{
  "num_hidden_layers": 15,
  "hidden_size": 320,
  "num_attention_heads": 5,
  "num_key_value_heads": 5,
  "head_dim": 64,
  "intermediate_size": 1280,
  "vocab_size": 8192,
  "hidden_act": "swiglu",
  "norm": "rmsnorm",
  "norm_place": "pre",
  "norm_eps": 1e-06,
  "positions": "rope",
  "rope_theta": 70600.0,
  "rope_fraction": 1.0,
  "qk_norm": true,
  "attn_scale": 0.125,
  "bias": "none",
  "tie_word_embeddings": true,
  "parallel_block": false,
  "init": "uniform",
  "init_std_qkv": 0.02,
  "init_std_o": 0.00366,
  "init_std_up": 0.02,
  "init_std_down": 0.00366,
  "optimizer": "muon_variant",
  "learning_rate": 0.0114,
  "lr_mult_down": 2.0,
  "beta1": 0.9,
  "lr_head": 0.00801,
  "warmup_steps": 46,
  "schedule": "cos",
  "final_lr_fraction": 0.1,
  "batch_tokens": [131072, 262144, 524288],
  "max_seq_len": 512,
  "doc_mask": true,
  "z_loss": 0.0001,
  "train_tokens": 1076000000,
  "max_steps": 4280,
  "dataset": "wikipedia_en"
}
MLP neurons of a small language model. Each row is named by its layer, matrix (gate and up: input weights) and neuron, and shows model dimensions 16-143. Each number is 128 + 24 x the weight over its row's rms, rounded and kept within 0 to 255. Numbers have three digits each. A neuron's up and down rows have the sign that makes its largest values positive.
A block is one neuron, or neurons of one layer that tend to fire together. After each block is what it responds to, as a language model described it from the Wikipedia text at the highest values.

L3.gate58:100125136128119104136133135157150086153108127101118163129144100116146112094082123112125131139120081125086121130111148133143172113116123154137170148135136129138067118134129106126127166112098082107070087121118090166162151139141120161066145120141133150128152141096135132125157137087145063150112129111132124099142140137116162118083119118127159144129138127140122182124090145136094151074106
L3.up58:101122127162125151083155151152175111131082170137101184160141155127116166102109068097157150116111097156141180105115132121099133164057114086122145151120098133092141075131083135136158133125105122161125113093144137136103088175124118099144113125124143090116139135136119116139148110138136097142128157125160122146127115123138120146131150196137142135060136102151120160130180155140145142115116
L3.gate687:140121124095133126128192078146134161167107176122134139118158090105159117158140165139115093123125152135168141122104160147081122157135135128111161077124124123112137112131057130130101105153118094110106137139137135160137095130154157127079127135154111165128104126086097154148161113116127134128122133122109145088095126138123133114098143104141105139122082183168107139135106122138155133159143
L3.up687:165101178124101126117169087147099151152103108124132149151137117136111137153096141067142104147102155118124125109104134136139150107145122106152147133128145143136111118130148123153113160122097165088163155121105105163137122154102148162068125111141128113155129134151153133140112136085103142158136168088106131135120135170103157091140149132089119138126115115112138144135158141110129119126150
L3.gate748:095124124123119140164107096115138121155120085137102134151113107158143145109103118122114054129115123130161144121119106166147144138154108166108150149124134150061120109119129103136139102152120130153104168118091099184146112135103150121108097153123156088161110115149106145109107090127135137087173138107117176131115139125126127127119122144122121093122115113098162099147108103148150194108115
L3.up748:126129096124113133119122089124111132135132113118100123148156099149122112089102111117119053138136143109130126151104105158146130129125102172107129115125126110108127096098090138120159105175111139143121137115098111191157110130126115104112133160126147065138122093133095132139121088144136141109121144118116160117178154114136130090185150157121114092157128099156166127141128128106128169119097
L3.gate1125:140090126148161097165128134135119130133098124124152109173117123122144125106165146118116164144099084164196107131084146142149164145139083096089115109120153151107115123091141076120147086132124110178116170132122169158147152123153161093089126097090121141124140125127138150148128116164119108150085135149146088123144201170131144122119152181116133121132113153128134098159131114172101145126141
L3.up1125:108100124142124138131122100112144138106114101128098158120154101128140118097087103110114146131106103138132089161105152138175102079172095144098139122131120170127118108105143134142114147106158156118154095096097144162142150127143160134127129136120108121105117122192114115151113147110150091107092153156123110070127182154129142101137136143160123150116108071144131145101127112142118145143133
Responds to: Place-name word completions. Final word or piece of multi-word place names, especially States after United, also Angeles, Kingdom, and Nebr-aska, in addresses, lists and tables.

L7.gate62:144106129119136150118163130149145085106116154116163184136120179110133151121138143094149144102095166147129170132106134123147154127144128171134110115072095098152079116107137136147128127129101098149106113103108113123172134167130126102128125109155116122138121154135128148136188128130113128076092159143114145104131115143073154164111176119127111146164090147111104117105147140115127105134114
L7.up62:113145129124140122159152090121128110166116126134204160163138174116090158132108113083119154127123130122107117127119145149136153142144140141098147144159104100161101140114103149119125163120140093135128130110117152078177125148119103107134135094145141147100141111140133135116143112119172116113110117124131165121148124130169129128079162135118156117152140092144109116129157115131132119133119
L7.gate613:131129140203152137119135129131131143129127161139086160086169073102191139097179145142105139096120149145151101122218127133151106153170094128124149124117155105069152126099105126173131128163135153182114136099104162120103150114139141114112168149148117126123159131152127119128120169136137137122113092118131147158125103108095117136166131091125146118175134133110107131138133164126168134144147
L7.up613:134132098120163121073130135117117178115139101126115162171146119075103103146145083117141153093096152088168108126174136121120102137153154103129152152139140126167150135117090154142108139128112126169139099158104120132128108122179127109165135161135142121143115121093123151092162109143167111123125150090161123111116109141136100145134139100139096123147154143160113112085127129151145075122147
L7.gate641:139119129141149145112103081142151132063105149125118160129144146112165151146098114080153130140066094151109155206111088117137149111167095112132152132108103160140118093116149125148099114107154160118090166145110145130132099199152150127166161117111130093159130125134106149122168090132109121101127100142160111129098119151138136121117145155125154089140097107088097122125128175141126124161150
L7.up641:120092102121166080180143123103157167094117118117099129137142125131120147083120135128147102132100094096128144134099129085140148130098100106190121149104128071156090132091139104114130093120126125125125141097114128120138140168165138116157115132164142117122152085125101119139143115099126128095159117117156130124113146158174151123158139117127129046167140141099103085043133118207132102136115
L7.gate805:072067084154156137173144104094144090164141151125123122129137121119130152116118143098151130072146111158156111149114153103131111079108160156155116165144114127136136098123098114120141097126098110112143116161129143150115118119115148125130128110124126153158098173170105133158135089133091099098073145123151128145141096115118116149116120103094165127129125116125087088149103161118109118079090
L7.up805:100090095115129140127130164121123126125108120116123151126142118107101147065135146093104134112112140096123154129127114134123119106097121110149114142126100087073119139162147160149147108131087127152071098048116087102121105140111103168152122134132159153135136130134070097113116127133123124102124122120146073113119122163153143154130126096128060147092133103089126121104101103155130125134140
L7.gate890:122135132073101133098173121123113102158114105189151161135126125131137107104153160138137159136116150141091116154124162116114128156106131128191151121071118095126119122076104159121058109127097091122115144096127089117149105155137110102123113122123134108112152158121101102165143094099168070127145167102163127141132068123119152090132140133112109161112147101115100127117181114139173122139143
L7.up890:107127149146108131071134116137094119113150097096169153105127150138094125092112127177158150111120122128111133152173147113096093095127163139157118094103121111104143101104105122138129155116153047117154146105165104107076095146142156116124132128130146126147146181110136139158143139113094121120099168141120173089119115137124129109130143122119111130127149142151110141152151149140154109200116
L7.gate908:136131114155078085139192096108140090157106109104136121164136128158106154089122138104167132144139141106141090104120155115114102118123137146164120118141125127107113119163160117115143073148121114102124103085129164132125162104121150098149116137126113078089135122104123115135140104127132164148112128136113111121126121162136128126148133098141148121143116066096173163123127167084107169102152
L7.up908:130127120085179136096150100125142138141104132196101126100142150101162135111141133124118078121132111116112141107104180135117130121080122111127126169127124119146185102099094114120150139134126157209162124129141118118129124163125159131105134145144140156163152131108134097143142086128126127142110155138114133151107151140097126128077109141114144102113120136121139126123137155145125148083110
L7.gate977:130091126116138141122139155122155089111122096120114116123149146146133063156132121116117142095121131101137122138141123142114122152161110111144105120117119102107092099191137129108105115096134062124122150135110112124147151125147134135142116155095140184178139085134138095131101113128089111124156114105114110124145152129107146142143140120138153160120130141149143110137135114112117094126133
L7.up977:151144147137147130098103163119145117114135115108139118160135125133164137117160104123132121151082121143129125124100111099140137168116119109159157108160121146143169140166129101078171156132150105115156089109082167137145128108121100090134126147139125146115119063146127116140114131117094125111179136119127113130103120128104110085122188144122129175124150133149139143141143140127156179138127
L7.gate1033:146136127120081153160135150139141123129136121132172161139150141115106124112132141116136092087068138128141140101101100115106127083103128148126171108136140112166134123107126112112096083159122113174115114093155085137128136131130141101170111167100139101190158105153111143138128118134114132154161141159141094140132108139133147096182121148098119137144154107124109109104143118151140133150095
L7.up1033:096127127151135155106161119123101111107148171128155147120125108137098100152110141115160118117108097129145136136125108123152114125157162121109159116111116100111132110129086099100104133100165105108109113153149112113135089131165184142151170145134132144119106126129144116137065113167084113132136142124107101186156083115129127121160119085173137116104182070112149138120106174111086152138108
Responds to: Place-name completions. Predictable continuations in proper names: the country or state closing a comma-separated location (Queensland, Australia; Missouri, United), and periods after middle initials (Wayne G.).

L3.gate592:142112076125119156120148140131169081153161116101100112131113152139175122124147098141174107122150114127164124144090096135111147102120113114079167121152130155125151126113121067123167093138115107128065154143152109144135136120136133106122109133114119123085168148139175113125131141124118116115148116173116140174100156098164126138141157118084132131137160166111095142116102134123111096143153
L3.up592:138157119093128095130123149107116156134135127073133139095104150151080121137140130135126140160118105160124102133117163149118098149145162125083153074122124138105119112162135179128131121118096137115118158128153101142099133123140143117136141150143107101140147147136125126082161106170109105123150146139125119159128102140135079126151065092146124142160128180154103122103154141066151116152116
L3.gate632:105123149110100122142153104083165122090134143135089116127158096127131137104151157158174100149132153120137113174114141151137119152123122138125110128157088136099125150134165137123163128121144138137129189114149132152110132100125126126100143136142072136183115128130114106109121140066095177099142159145149133157104147095122151113143105108134136099130108183084080141155119124086111153143143
L3.up632:072106117163114146125122140112121166137199139140087120144095162150169170152123185145110138140146100120102116157090124169190149113053109098153178121088094117123104116158155124119138155146159098178146127189132117153090154117134116128152133113133087140134172141127131149130110124120120141144116141143135124122158146106143117105127158137139133119106129169145110117145111126133150105158142
L3.gate1225:101162119105139123120126143143133133164072167124103111100139142108129119166181092129138128121143126130165085170123116121135129142099101104143151108166130087140123115144122104148107142083161132099144109153117145191069069103121107123111132178134102132076136096125139128114138104142096128142132139141113124147079108123133131148136141070157134080144101124105130099143124146153149125119103
L3.up1225:128187120142129126126116144105112116140118162103114090134104130114104114175149100143118143141087138141132128187112077122150131095118148118163127110174105126142116080132153129153117114120145122068142127133095119134123121082136144120151109148096141129060130114147155070140147139151071125118132104138103128145116159161109159170117096129120121124110089129070136107135133128092132128132146
L3.gate1253:108101125114077126111082127135139138121094132092123121120116085139162117109170144168140122147135072125105152099132132137167091114160109137109104116135119106132112116114155140105131137122105083114111092170131128099084099118145111160101127125162132101143117119122122087129116138132137122077141159136129136102141156121130127125136114102171143134077128112118135113145143151158127135123122
L3.up1253:139100151136153105155072105131177115144120102136177136140132113131112125163115147132133145166135087122136131113131146106134098112160084133129120129125145126142095131158168115124095130141126130139153128177093130168079108129125126143094150125143078109166139174090132108125159080136111120093192125111118121121151221115129176134144146081188096137136142147136116129144153110147138138128138
Responds to: Word-start prefix fragments. Second pieces of split words after an initial letter (P-ost-al, P-rib-oj, N-u-estra) and prefixes like pre, per, non, post; also invisible marks in coordinates and ^{ in km².

L8.gate397:146157119115158156136106134114093105075075128184218134142105128149106157129162114147130095120134160125143127085136124149149116086101112123134108160171149124098136133110138110149115104128089152116145136134132147146073137069146121110146131167101125110103181159154138126085149110134123085150201138172092116103128145130159103141079097106101142094155138121147103098122146141084118164128118
L8.up397:077128110106086130122154136112110106126118152136143121118109098155153100128102089122130124101125128126174117087141162137169129091172102162129149167084148112106125141154156139144129137071105121134161112181112146127099123141141149111145138126145103120113153146147116089115181130130139085080138217118106105135148095138168142159085129126138161094131125112079182116133114122105155132145106
L8.gate900:125131154096131111113084154140097126117130158127158142132133081123113140146130106129138144119142161126144121101158139137121105168137094107104152095123113142075112124159129108121136175133143127085128176150111080140089174135140132098159139152110105130128160135146112157127109140154164167158182132126106084103126118097118151155082121137119123114128157141110146115143096093148127188141144
L8.up900:145140152135134127119142098133086137149148113141119112148125133070123136103155149128169144123148115146110144153127159164131145139133128104078145138140171118135140156150142168133097133094107145137149136117141134174186159061144138121135089119090107139139107149102108076117155133090110085164156126171130176133093143125153107140086108138139116111142101088088143120127119126133130121135103
Responds to: Comparative quantity words. Comparative and quantity words modifying an amount or degree, mainly more, and also much, further, most, less, greater, any, as in "more than ten".

L7.gate150:099132120110132127141113147141137167118147107141136143138099159158110076118153120131124097144108153121138171118114155103156131115084091110138107125106112172169124142111102130119128095127070160136130159112115127136187111106079128133134142148152147136110103105140118131095098131090148148141100131155104115112129128150199139125133149163121152086132171135162090122114136118119113141086135
L7.up150:092152158087119113117148100163122165133125116152124148129129144129125128161176124122197114158109109089143147143112085165136118110132125157131139125125097154137102154139144147140124126100122148103124104112111113130137137102135148146106115133132105173118092088112152143189119159108120152154100100150166170085130118111090150137112104083098099101097102115132154148119134146121121122179111
L7.gate173:136184162126083161117130175104159109149130099113113108124141144146161126112119111142146104136148125088144172103151139160116110133120102084087148140128162149129138147111096081117117123118149130140147171132132118178162114164117099074155125123110171131165122128134148150142133138139092122146125105134149118175099129141135094103171132106109140134092117118122122155124099130128114162139114
L7.up173:120151131095099173160133137141124085140206140137091101110115149154125113103125125128125101156161143167092153088114108156155163090129105125132131131122145123132118158107111128177113107124117122177086150114130093113131136127106105154134127116144121163109107142129114136133123129131161121124126095096187131125161107114131157114132074126160143112137117149114106131133109140106160145152128
L7.gate182:132151090076117125119131139152106140128134152168111136140122097140140150126074152119107139125108113153155115133118129132094133131141125101181161103122135174134153128176098085162115116110148101119126177136123156175142129118133142142131079111159127136169151121134114104158126126143125105102151081126148131102151092093083099160097166109118106150157122160108103163147122107133143139120120
L7.up182:115092123111117144109117171097098087138135113134151123135125103081102113142132146119144164151146129169104106149153212165154132115126142119129146142128112138128147129155168194160124102095117143129134138100135103153116102154086112108112108110172112134120129143075129122170129097120143130139108132122145127140151097111140182093151170111127113130144153095118130096124181122112116149124109
L7.gate333:118129094197097144156135159152176111127149151135140148106138119163146136147145149164144121151104134101159113122107127146145099159120099168136168103154096107107141149102149094109123119151104137140096127111155140172129121112090137131121148117095123135104134193118157139144123112155097135116155153131112143166119132147107112118180128130116170099143119131131129150111105163109086153180107
L7.up333:138094105139136136105097134115114152129157116121109130163113143127145151134140105143170131149088104122169122169146120141156108104135127097119085120129141114153137137097119146112118163098119144090113115169106115103132128149121112150111107115084115118148138113101153120148100101106148115154136124133123112188110113122132132161142110100166088140097093095096154127104118113152157116111198
L7.gate608:137114097115134113133139113150129153131134168146125119167116151178114106126111134158137162134131095127116118125121130092170127114139113156127156154114107100109105105105147110148126117071125136110173120115100134126103140135152128143114132142147087124149105143127125151114091151128118132090132150148132139145137143122120083126174135096113146101096106106119167097104113129105163146138172
L7.up608:140110130110126109132153106142124136129136137130143174150111111149118154123159130119159158167102151147114133175126143154150097138165122137129104129143125096131127108132100039138118160041109119143139129088138132141108157154102161119124163154129096160120125129126126153125138121119143130109135082157129133077101077101108131124146129136150114161141087081180137120135153177122112128131152
L7.gate842:158129129160172129094154090139161085141179160141125133113163090098153154166095129148127152181125157133156135118123090145147122156128102124155096132127131151125116177087102143144139139146103096155177143082116096120135136142106126102154106109124112132120109080131123128124088155132118134140144124116124118121125125138183166129122095102143123122116089100141129145080134138113141128127142
L7.up842:084123131147115133160182085128086142103161110100102145160081103087158134170145125064091133099148127127142167130096154136128108173127104128147153119103114159179114123124113135149118139139063137137117096103147137120102145077147169140125155119138077133170145092112128167173138182108123131136136124106107173123160140112135136140152130130132122109126125097103152149082118117129152146128116
L7.gate912:094117106138117179119144118162129169107135101100109135137123147139132174145143102095105100098141136147145167100083134154128148143103090142140111139102103134150101113150137121150105085115111121170117106135107110136086079147136154127093102133114114128136133099115122169139145137137139168128107152128119134121185107144119126171144128139112133110165110179133135096133142140146096161095144
L7.up912:098134144113119114120117106114194097140117111142131142131142152167093130136139128133149135132182111095124133140087140170150118131101115145139136166118162134108178144117122082089113112123090128131109118187137116133081138088131092113153161129158138122185097142107132125118118126160068088142103133135117100073133152075152149128133104138116161143074122128168142117156101127128135185106146
L7.gate1126:142157084118122129137129086139124122068184095145119104143112113141128109130115083133137090183137100179120114188129104144140142095126120106122131155158126154137118170121109104113117155105132134151127108108104096151162084120126157094174143088141146123107120140096098107131149132110134118125148099158146152124126151148146113131120134150105133128126111080190110126136105131153135107110130
L7.up1126:128121126095111131127109109147145089142116131099142135108167176140120109128122125141130086150137170137129088171116088130145138167137141103142118129102181087122137150140140144077156160156067075117102115072142134103138164142157138128114141136134096101126099133131158100159140123111074174128115129139133141123124111113138092142128117170177108123139133090119148147132132140132100124130160
Responds to: Institutional title heads. Head nouns of institution and office names that take an of-phrase, such as University, Department, Minister, Faculty, Bachelor, Doctor, Admiral.

L7.gate34:104063088150128121091133125096142145095121145063141147168105130121095112138115129115099137101148128151122117067112126112128109119095070132133087165116173138139151115086116158092152117127120162130114170102109114150097125112132146138150113127140121130136127144146136157140154141095163117105147105141141138081116094099148137129150140094153107064123138149183115169144148134145130146157102
L7.up34:124145099108165138104148115130155123120126126159133149153124147137137139119096118151132170132118118116184093101073153120171126189075108145107133185162117093115148116105104141146097150091143165089144132170117132109129114096122106108116203156123117139115104147140124147118112133104130118058099094111143092056120106110085138113138157119171105083126125111144156118172156123149093093096136
L7.gate356:134112104107110094132144128085137085132105126124165089144140132139087141109161150112126128158143161080124129122151163162119151095101123145108135127141129141064146118128138124085155132123114122087098132124104152151130135135119164105115101132182091134129092147120120136126116150136111131117128130119142114120174134135124140202148161094130110101111108110145122109169125089146117080096162
L7.up356:131121122093112118150130100136174125145099154149150128132138123136142141150140141123127091100133131105109100118117127169115155156148106087149127120140108143146171110109125121119117151126136079099113084129104150146129138141160141128117118114137154146127130162127114207157122156126094117151166148160104168133145134120155106129110185116103173117132098103129152145091109125151121109094137
L7.gate437:148130140173111139109166118122160128154081132144109117096073151179149143156124138130111100082118121122128100163154095147098106136126147133127168161134094123127119165109119152103111114104081147133108106169093116104132122156108159120145095181088121126146135143106172125118101104091156064070122129165139144102143097118127118142119140128143072097135069174158154155140100116132150128130148
L7.up437:070163121107169139127148131139104082107113127125143127159098091138132170143175136170102127153170140093144148128125138142129145121101164110113158142103139139159145104143094150073120141091131124160110144120136145149129098148130177118134158106183140156086129149158110105142130113105162144121114131125170085134166129164169145120119106126146151074104099150141136107131110128111084115122136
L7.gate652:154104113124162129159125154181157121158152122143150179122125121124153134131124111136148117153149119096138129132136134127100134147119144099083167130128173140103141153146151141132097131172152144130126113121129160138110144106155170085124129125147146173123119158117093094142128102138122138113137123193171115100150098094137133114149131140124048116098115154151115132126131084168137122154120
L7.up652:129140154088149071093141190138107079142074134134144148136124145145122108116098128122134146150071158123145121127097135101142122132140164138131127106158149128099084132096121129078128154108153150104130127133138151114138083128077154124125107189135123132126176176139103117094150142123135116114135171143147148119147107134082150126090101172153091077161108106133110108123174098165107177138123
L7.gate717:112101146100110109148136144139134096132128125125131124098115107161114132110087085133105110133145139179126130090146137120150160153122129148115128114087177081097127121148116109127138167091138146151148155138129090092120112150106121103148126117130064146128108150147080108173156120108122119105128144108120143129163101150170152102169150153108147071150107136110129094132143109123131140106135
L7.up717:124123111133156138085101129110097138119086191156164139181124162132136164108098155179138106141103138108145115122139156174132122120134142133144125111161107102107114133126146147146158126117134147120183134108117126139158112115104136179180161128118165153096113119140092151149132112108115104118132116168166125165154112155135140112102096131130124106113098157086137138106150176160092088164119
L7.gate821:154110121118141156132157137125156120166123155188116157098117115146121100120111119123118145093132115081178109146135165156116124152135096161137098151157155144132129124134108122115132166147134144136136075100133127122129134138114145109131145120146157182126108154115088117145119100125110122122126134152144138140154096104198140129109113184115133051080122102131117131121126146118160173137103
L7.up821:142136110114082116115126104104126115139138169142132164148104154143152097158164141147127119123126083098120176152104161152092143101141151101119111128136140138096147137141120101137144182125112135098166141119118114120108103153097121106128126148135112143094114129100152100129147128192116136146144130171151122128136111126158093117095141143127162078113116128144138159093122133112120145123141
L7.gate1070:085116169154087084101177116127126137156083116122149116156170151164143132115136152159137117125135125135155158133125114155135133154130090123139141124131124138130127143127122116086119113136085166122120158141131156114170092075098124081142155112152160082131144086133102134126184109130097128115152096154151096128157132118137134142131138145123182159109140130125139170166110136115140160125159
L7.up1070:121145202130134148179148145129120099120158137148102092148110092135151104152131097151121162129128112125129094148127128114122133073126154132127124128100128122139088111096080142083130155124127151127150136107133074154156150094134113131098113107125128139108111145088096140081095141118151100113128175116113135135174099109110143118159104116130150141107131139104091135122132122132103139131153
L7.gate1205:153123135131092152073126141110109116125134155146146138154118125188166088131143143161145138151134119137120059132143110114118089148130111158088081148142118147145144140174128120164141125108133155100180091155105168126125118134140176138168130151109126143122183071113092178110124169150128096090162120112145132142128088132130136154167115142094101121119156124155113137078102115097167159091159
L7.up1205:130187087139157133110141160138126097125108103147182112123112139118121099114107050115101142104163138159094137115115155134119117099087152081147108138146126143113151112125145135097134113120123102155081101131159126153141157145167142122113148124133114176124121122114134082077159106129078109111102129146121132102113087155098146121118128163136108146122157126123120134146159116125122129188099
Responds to: Superlative and comparative degree words. Degree words before adjectives, mainly most in one of the most, also more, best, first, last, and -ly/-est endings.

L8.gate433:152128111122150120130108115150126125173119155154130111162107121133162137151150122140074132109092131119095139136144129123114092126133094098080157087151128131134119167109110138087143161128102151132138161141080066158123135124089115132122134134138121152101094105130125125154087157157109140108129107111141166165122104124107124164181115127139095139130110171113152094141067153146136121151117
L8.up433:151148100101113118113092123092053132138155135148140090132140135145085151155139143135092142096156128120142130124105110138156098144123093065114105139118118142154161184135138111117096120125105110105142169155096142096156145105142182133103144138139139148129119109115121127171112123096142129132085159159182094140087144120128165135200127072117121155133109134132115105134090178158152113155161
L8.gate601:088151141125119157079143134181155104112148116118129169103130116138140149132140132146122146109126146149132117165125136148158132143084122097090079155123147112105147153114123110191139102130146179125117120113127107113110158117124149125168094150140134115159148163174080160188185112176114116114075196118157120139130124143131133135138141119127135131136087133090135129178166099110130144126169
L8.up601:113117103140112117099119167119113154125131134111140169144112088140137120142122105111136140164098133129171149134113161098147117151112120129103105151125116159168115166117124119140144182112140167139139160157113087123089121096112109127136141127127133117113126121129103137117099124124130113141090174144123076081116081092146098109167129088079100135142153139125108136129132130122167056150140
Responds to: Generic head nouns. Common generic nouns for places, organizations, roles or time spans, mostly after "the" and before "of", e.g. city, head, year, District, %.

L3.gate574:155111148144113153122172109149173115112153107157112139134160120137171109123135141158145163147101114115153103108131151101131159156100154128154101109138134151108139130080132070163133139141144113122158143138092123170109107086113137094128089144077096164111122098112127070115122124143111142122122105136157119127126128108102109119170166098142143121163120129116122130118110095100117142120108
L3.up574:112115076122105109168113167137112165154126140161122113133126167108134108157118167133111163124156146130110090162135148113102122134093127106118143182165136142171104136093131129130158170141152129130152102138112138136105113131187128097171162140107131152128090142116113140128110136149157122159103158108103121119073164174162162120139098132122072154115119116096158177121115091094087130117160
L3.gate734:138165118123158153114142102139112073123129145118153170127123086088099113089129148136145114107138131149112127125126147090119135148147164138104166141110134111162143156130140156091074087176129145132104106148120091088121162143134154125104123168117154084129136174136164163088164174141123136135117104083104102106101133127171175088112148160096149137094138137108120129104127130123125089145087
L3.up734:114123115104119154141100122073121137146155119124165139142100115126121111065124161108118148126118125120129094133179156123099137125109116110119123116141119140164122115098147158074135091146132095154096126089118139095071129168139098108110150107079141128144129139148121171125156146118137187116127123116117100083127095105169110099130152139114103127094142128075121127113082115118098105139127
L3.gate1054:086135143116090114152166132095128101139120152158119122132176160143141177124133145117130077117126168129116122163144156126143112126146094128125092152153120134084147143129136122132112095131160123123134099134130116080097142169134116101137112109154166117159134138107137083105155102181141108127155145079122128152121138112168129145126155121159119128149088119151130146135106130109145135167171
L3.up1054:118139106127140164136117146147146129127161177142091144131118131156103118157174097140130130156102156100109125141136173121107151107141114129115119114088157146128157146122082124121137095142103091126132114114147099179125124148152125133159153120160179136113087149117109154117124117141122126072093169066115154106097150135140154106142144110123136122150148097109133114115136157147166137145130
L3.gate1228:110156153081154171120112141131102151071097142142100116109122133130140122108172142128099141126089140101121143142136135161097080123121162086129138119158100129143132147119139113136124116132120141136145128096094124082127126098138138096124184139131127118116149136128127130187157120155100170128155134103081130139141145117125092146190143121182112129129110115108113143157145128123125145133131
L3.up1228:120128163108129174114106129113122108081148179140101127158097136156143115123134120101140146142129079153097146152124103152140101130117088102150130164154110100097108157081147121149152129141114162130119098151140106132151128095149185106120136135111132090158168152138134098147114169120129133127122172112145122090134111122101094127158126131143115115133092133099153105115100088127074121119142
Responds to: Person role nouns. Final tokens of nouns naming a person's office, role or occupation, often as word pieces, such as clerk, ambassador, Minister, commander, -ologist, -ians.